config = dict(
    n_layer=15,
    d_model=576,
    n_head=9,
    n_kv_head=9,
    head_dim=64,
    d_mlp=1728,
    vocab_size=8192,
    activation='gelu',
    norm='layernorm',
    norm_place='pre',
    norm_eps=1e-05,
    positions='rope',
    rope_base=10000.0,
    rope_fraction=1.0,
    qk_norm=False,
    attn_scale=0.125,
    bias='none',
    tie_embeddings=True,
    parallel_block=False,
    init='normal',
    init_std_qkv=0.0143,
    init_std_o=0.00262,
    init_std_up=0.0143,
    init_std_down=0.00262,
    optimizer='adamw',
    lr=0.000797,
    beta1=0.9,
    beta2=0.99,
    weight_decay=0.094,
    lr_head=0.00465,
    grad_clip=1.0,
    warmup_steps=482,
    schedule='wsd',
    decay_fraction=0.715,
    decay_shape='linear',
    final_lr_fraction=0.0,
    batch_tokens=65536,
    seq_len=512,
    doc_mask=True,
    train_tokens=900600000,
    steps=13743,
    dataset='wikipedia_en',
)
MLP neurons of a small language model. Each row is named by its layer, matrix (up: input weights) and neuron, and shows model dimensions 176-431. Each number is 128 + 24 x the weight over its row's rms, rounded and kept within 0 to 255. Numbers have three digits each.
After each neuron's rows, "fires on" lists the tokens most often at its 100 highest values on Wikipedia text that the model never trained on.

L2.up786:096126098080102124122097131122125109106119138113093123131141116152153093110142127145151118151146089116116130121151169147142147163115185165123115096084142126137098081127127145176162131135142072168113115146156181120118078142141120121132118140168141145130140110122125145114139153127079119102105121092146116114148160152074123143142075139150120114154145101124130076125132145167088143159109089154115135151146094100117104162154155127115162149121145143120125129129099098112107118135149116132102134132122155131111124135137125116139127122123096138123157127092143123121141158140165141141125180107141091146110147174157097135111122112141123094146097116101123127142151120157118129139141191146110169087156124087162124142143084124160166090087127184118160143114101124123138088146159151
fires on: "on", "d", "ing", "ve", "o", "s"

L2.up1313:182086123121138111116121158139166151128123149111121110082146151117121115089173117108110122139139124154139139096174121122121129115157144130078097144069145115128103114139162110155158097092132121163110124167105127107081099147154124115161139153118144146125078120104137136114137159165125124150137098093119115121070119160114114099125112135099082162089126118106107104206151180169126087128086125107101136178107107161146168146169154082144137136107116165115129124136126159133147159105147117144116118136150116166112103106117131106131152159107134121154157081092126099121122130154118148093138103111130142171137097120093116129099104098154137096143083097103123103116137124153160113141163108090117139106132102081140134125124100127135127079105106181106136109096111105121141145131118153
fires on: "s", " these", " These", "ing"

L9.up908:127124127104142194125143142132118106156150150097124102143111166099077096098128105118156124183068137128161106047141166132139118171093112189141130127160112094140149093143152121161106133093139150142115104104092150126126128127111145131136107147135109121150141123123151135157137133089150121100139119091136102078134114139150119144124130116147127113172153154128126124123072121094140148162129122125107155134150158117105115160129121117137122164144118135145121132145137107128076179087157102120116134133107145124083077121147124099120128199122127104107170094141121146129107194141157097129147134115127113108099064118172098144108111171138152132156158078158133112128093112134128145143170126145101111135111123126134114149146154182121136127138119107161118132128195093088127148142149128
fires on: " and", "-", "'", "ly", ",", "igh"

L2.up470:128132080178128135133150120129114101113138115129145111118096173089147094137157128177120133145138124168099156107110150125162119164137113126113117094138124087130170089134075119116154081113127140160104149138108113144075134117166127121076107090115116137122153126148117146152114157175140104127170113130125104116119141113129139121164119111152128143154119113117131147120150145127143147176113126109181152113119180119149110132096111071130125137134122170086142197139129120134143155104125158165112139145118154131090144129151137081148119135168082114125117099155125145122076128178148098112112137097131123132124094159092108116086138148154134107112113165133107078145140163109124112188074136127131134132137117147091096123155134156095115123152139108119148137107124156134141087119151132
fires on: " made", "d", " met", "ed", " seen"

L9.up1320:155161144106197103146135136120139138108116141113175156134093090168129127129081133184127141131126145111131133165147092143143101089156137161132118092160185128137112127132100150145146117142129102127146170108146096158136108167152125111135104123147182118125086122118134134120136149072113129160085118125147134152157117125145086071107135095137120129121130134091092154130126106149108139107108096114179138142078115171102122109127127143113138145149166119136142155134143115137105131171080133120117148133154115079123137087110165137161126137113128161153130121082123160145085150133151108108141128152093172125133110133150159167127114146099138133121119129095105096081146169127131103113117127157140119150116147126139088108096139133143166123088100099132135216134145147110113113111135162
fires on: "Le", "do", "o", "zer", "tt", "nt"

L9.up443:114089135097140121136128125126153143094142118119152115123177096178111125123123119147118116117083163145095145149117133119127157170110163127094133133145153126159134120122125140139164161113175137164106149119111073106134108161088130120120103149102110123178117130135176145127125139143095097111151136117136126150127121107126132111107110091078124129141111068137163118139146116129148161148100136130113139172097155079114108071115159107141128138082135086111119104082142152127142159099097140106101122137109148118145107130109131122098127183151118127107157092098139152108124146117158107108160103108128117158096126117123108130094055142104130110132132128133128135148168119083135106111117126142141134106144124146119133202153138116115140139125171138130140135097130120096106138090134119
fires on: "-"

L2.up1031:125089139159115168143145087133126124167185152130132107105148091139130114165107125098160164118109125106126147089123126129102117110154092142130136062140145106098144104149172095118156110099137099161133131153105104151162123139168132119135145134135120086116095075133144100107125148106142127175087126137129114120127180132130080107131161108128133115102139115101109151158079138120129140112136129101132151126162120131109125125065124184088159110141180125151114143123097148102134131112120132152109136152129101133097127109132124101156119138118097109172127114181135105083072148123126130117127138136119121108126083148171152150152112080129144139140165126078119070114147119148158113081110092126150099105128152155169080137150083122105115124147112152107106128110146120126153127108132139
fires on: "\n\n", " both", " between", " That", "ill", "its"

L2.up1631:124091096172119110113097113103100140139115131086118126100138090119099158121092131113132107168139105097119109132132139193133125085191117140155107115120137148098113165111135122112149101142139138155160120141142140150108072143089123115159146093102140125134121121147133126108130143113132125202162151127125143130127158145116099150137136122127159162132080148128140133137124102133104140149116119116145111147152081070132129143156149157148121169172146114137138164128129098113134142169161118104117150161092086121103139108113153178138137082128162116108128126092081126102111138088093173106111108104153153179119132121143105132144134163144159122123149123146107129110098137138167104103145126092072091122117137141133116155152123146137140159084126157116122147083135158132094135130131104
fires on: " It", " Can", "n", " Pan", " Let"

L2.up770:163114116062138104130144161126075129143129109145127149120119152119117120120124119131156141153101112135133132122085135151155166129151148142130081128138132137159111124153107162141161118137120083131114101071164143133139142141139089112110151136086151131148107128155149181091103126160148091122134094146147187143043100126133133140126138129119121120095124144130139107101122110102123161112125105124128107128131135137119135088141161161144150169132141120090153184078118132134103087142107088136116122127104093154102131111113151123132112130114144160108154115138125174124095143161156136101175154141158055100094148169172131154128112117166162118120148114144141127118128135140147088128110165123110161099144151123135128178116044135113137153107133146101132168113159137153159108156125115
fires on: "d", "ard", "m", "re", "le"

L2.up1207:131080102132085108142169140147118153099176113122120114147125120134137086131140131141118101153142088111116123133142098168118136130125116148064149129083142132146134119134117141111134112101143118148128143137127126129172165147074110116104111098119098168154094111150130170164094155147133123121139106160161118151139098122122177123122121072114118116132121076125157106146173165087141096103137113089160124139076176155122140080118173088155142098127113084108110175118144183105150138128089112152147091132164159135105149131106115127141130107164170123157139094115142129109131143110141144140124122130110127130176120132108119161138143149172145122115110145114123105094118151108165113176130123147132128112156148125115114112155113101106100144090122096132088129076143140109142119130157108
fires on: "ed", " Pa", " Czech", "vi", " military", "d"

L2.up50:118117113123112141119148132114135136104105134164168115191157098158129147130118112132124107135088138118082104152129160148104112122132096143136095097125125142125096124134142097148110132105153132160120148158141137114157145138113110131149153158161126142133129103127157146109110159080112148171172177097165144155115137151120126138139113159168141104159097154146150154119111105103120119148141132135096122123162148112111115114105108094150120106100103153141111098150114153110133088071105136132125156106133102127135149132170158148186116112115105149159115148133153079133182140159105122129130153143093082136117130126084109134150166141094130109130127112092154139151178093149090148128130148172144120089128078113141108102114154150090143101091034144098159136153092120114092130094166113
fires on: "ak", "h", "am", "ig", "akh", "ish"

L2.up1523:117130096127099161118119142125168117114134155127129086125106183112089096139120160134142091105153113158119133109131121142155163151164121194114149094154110163136121081134094158136117160175186110135190145154141172150125169188091123075120146115149131145116095106129113125138124145092140169124123146102138170114110183114134174125135136128143145156116123121128143105143103136133154154112148134088108155108109106160112107102126154110174124135101105131126109104131148088089111110166120141162133087092096120135067133103127098186123122129163128109138133128155131149160109146159137142108138140121130122118082123135142108128135113132103144114141119165122124122115114159099157119161150132113097115114114152082173152129145111108118170146116110102115152114121162157135114086140162144
fires on: " only", "\n\n", "-", " just", "g", " immediately"

L2.up1152:122084060105132098130132117146151136140094146081135107131166142124115140138137125123142124176086125129095149077074135136155097110106147169141119130130071104142150143126124158130198114149147085140136129111158137113124115143135079135113158155131140137110085103143161124110119134122179124108174082117156159145095088150135109186106119161160129132095111127169152142131160147105114132107127118140119120148138098102131107100112117140133145165162148146158110150140145102093096122157144094150149115120126115069136125090126136105099121120163108154118158069122088146151100136117114142120111097087140112158133142138138134150113135152121133125116105129157068144171123169154130126130135137093155149141095148111138129153110101158122145121125115180154131128146155133125163141130099110
fires on: ".", "es", "re", "ra", "e", "le"

L2.up244:126152130114171141116105130148150194106118135138118128154182125141158112146131107154115112140068147152163135108131151153100141120133123147103109113092112082159173160113144156130116092142150112136098131118128121103143134129099128116162111120112118118161166135136149094142140131112134119103114139151154106105126135107113134141092079113124180101128150082136142107087138118132136157181134148113140095143111102130118104090154154140139153132149142135116167131083122131148088100166134116103096115163101138095147102090126150095134096132126136148132102130129099139111115139079159134108154072156116121100125114096171140148110130147133171113129131135108097169125126150108114117139108157195128136108140177156160155163137121085122114155095147138171093103131108122113103084128120095
fires on: "-", " re", "ke", "amp", "at"

L2.up1356:119120146087100066108129187115152143119158149150099112152134140149117111099144113185096126137117117120146127135143162130169135140142141162079098137132142069162125128106145171101138128118109156185140109133146128129124141136105103089135115153152113129120112103086165128073132138126117159097085098080126125121097104162148175120135137110132117110135149142119117113124132126075101156146128105153109144093132126124130124136163126109140139114102123139131118135069119116131106115135114122139143161162075136123117134080157112131126171148107100152105186093088156158161111126106135097103131205100177108133126122125163116094114134116115107129098158124115126124124135121150103126156138101075140132073103123115130116123136122132155097145125125117083109107147120143153108153145128154
fires on: "on", "a", "o", "e", "de", "ie"

L2.up1018:076155116119146113111120106139116143110106142136152131153135126130155134108113115127104174129131142098110127087138091104125109110130154093129082117102124120072095146152080175126085120105129096146157132135096110109128131165099115163135121091091128140102102144141139092134126138116206118145114134123144121131101136115125121113129125128164166112057135156153133167121128137174049139122135085144119129130133127123129093143150081131115140093163147136142130106115157124094119154149125170153121158133090094136125089077114102153139132158080140137144184125075156160115132146159106113108103144130137139115154133104156122110118131091152145096134158140144127150132140148155078070147111145111114125141140133133144150156157145134154129174099108150115148144065130167116077146124140171
fires on: " time", " Time", "!", " minutes", "?", " days"

L2.up425:137094127116119084150199117082156110127192150144112108121146108139120138164098099158171095130119132136158088140113120146100143123107093165040159056151127102103135139110094118165125121109099065103096155125128093123120186114134178102147127156128102152134106112146130154118136160124143125092100079149131096194100100145141155116155121096081106113126091132125132173139145099118159095124098118091104108123134113151101144089087134170162130110129135074139120140117140137093172130135085134120131077137131152132104115152144127134152104167103144126122177103175151169125086147128109128125165116088130115118097111118128130143163070109110139127124141136124126127170151131103157111157144109140145118108116128128171086089139146068103129099108113114118116127107150126122158144136106083
fires on: " such", "\n\n", "its", "ots", "vis", "t"

L2.up335:100157117119103173099147139101154144114150130134164131174160100106150123160133161117112094158098147105127167096124112159143135107148163123101119132132060104102133158106139080157106143163117091155090114160132164155169146145132118143184125131108125143146077092125149143150146123092176116064119141139156089148127151165135112133062120088152150107136169131163113099112123114144139157186105093136102125129158090093152086120152143144100120178137104114130125129134113150073109107152122158105096118165097088117144130127102165087085114109141122119112134100139139138146139136150115074121179094147095141136134135116128156177106140129072136143133156137140120134130135124108082130140116133181109136132123111132117145116115094144111108126118085140177149172134147148111116106112110108
fires on: " V", " Cup", " map", " to", "k", "ö"

L2.up1371:133098086089133120139122103147129110158109107158127093121151148155111122117111120198108128078071129141093095133141158115125126164120148122136109119146134092124149130110104139147124110100206160166147169110163149115107131196129126110187150126076110080117086117150120173125101162155144096112152126109152151126130169114172105123113134160144127115115103111109160136104124193178150139107142078151104152142095141121141107141112140120130116135119125125161132143151135106114120141145111160182112105121091115126100107124114090117095110093111142162132151142132152141129099145147120132116140132160126116085126113119136115109165120141152150104102072132126064073141061102143161114108135104134114108127132130138105138121151118137101154162114131142118127128133185129130126157124144136
fires on: " only", "ing", " just", "ed", " Only", " little"

L9.up1530:143101117101157149120142180168130113144110115165123119123127176147127101127123098134154168138079123106178101109132128152153156110120135169153131109145106100149124080148129122142106134124132128114094102143090174172128157126100141125131129099145119189099142076129139157109137127072161127127107144087130134120132071113127121135151106100153132109103101098086072118097129146113111122085140094150101140141149143139139138131132131103149119134113160132131135138103108133144122126125101160154156162139148127119108089096149133168149129128095121110100124155163113127109122142142108156104147105124144110153113118133104134099158081158114155113169112091130133106146157153152100169141139147104116132119077145145162148129104099149110106154138111124112129119145133132138142134152112123
fires on: " and", " a", " on"

L9.up851:151149152136131116149109125109113092138142139142124112157131126124168168130136161126124107155131181123119154112125111143128135164131132140145089083130131118118127146160150116140137136127124137143091126101131179120120129129120142112094120156172115162156148115123097175174098139150200125148169095141118124109085105125122124115151128108129093151172107107151129175112136139085110142098118135084162148092159086169167131103130114081120136112092088178098124086148129129101166134111094113139092111124149166094092096121128128120090145130128111120150168121158122134117134145110148148132142132125113108161158095109132085110122138152162129125137159139136131072088118159123145094107104124090106155122150127127113152159090123137133129139151112171074146126058145124087131130184118128
fires on: "ed", "d", "ified", "ist", " made", "ted"

L9.up338:106136118164161131131113150158130137135127122121145120161168164106127126086144189148130138149079136120112134139112124140169157130120101127157133079113136115132127098141133101105122138103144111176122080148107162180117140160113101109098135157132122150127090053115147152088111148125117112112151121129153139106127116139080136145095089117131101143167143081136168139124120116146102120169130119069115175146114154140122096164157142082137162149165132133096108124116119075099069137122120113147165133167111135127100126128135103092129131157157132131122166119161128164134138168112137117157128123099123109118076116152092125116130091108154133070160128118127159076150158123149144106116142115082083116130091074090112136123108117147116093176131119132091149162121161123149168098117117138
fires on: " and", "–", " to", "/", "-", "|"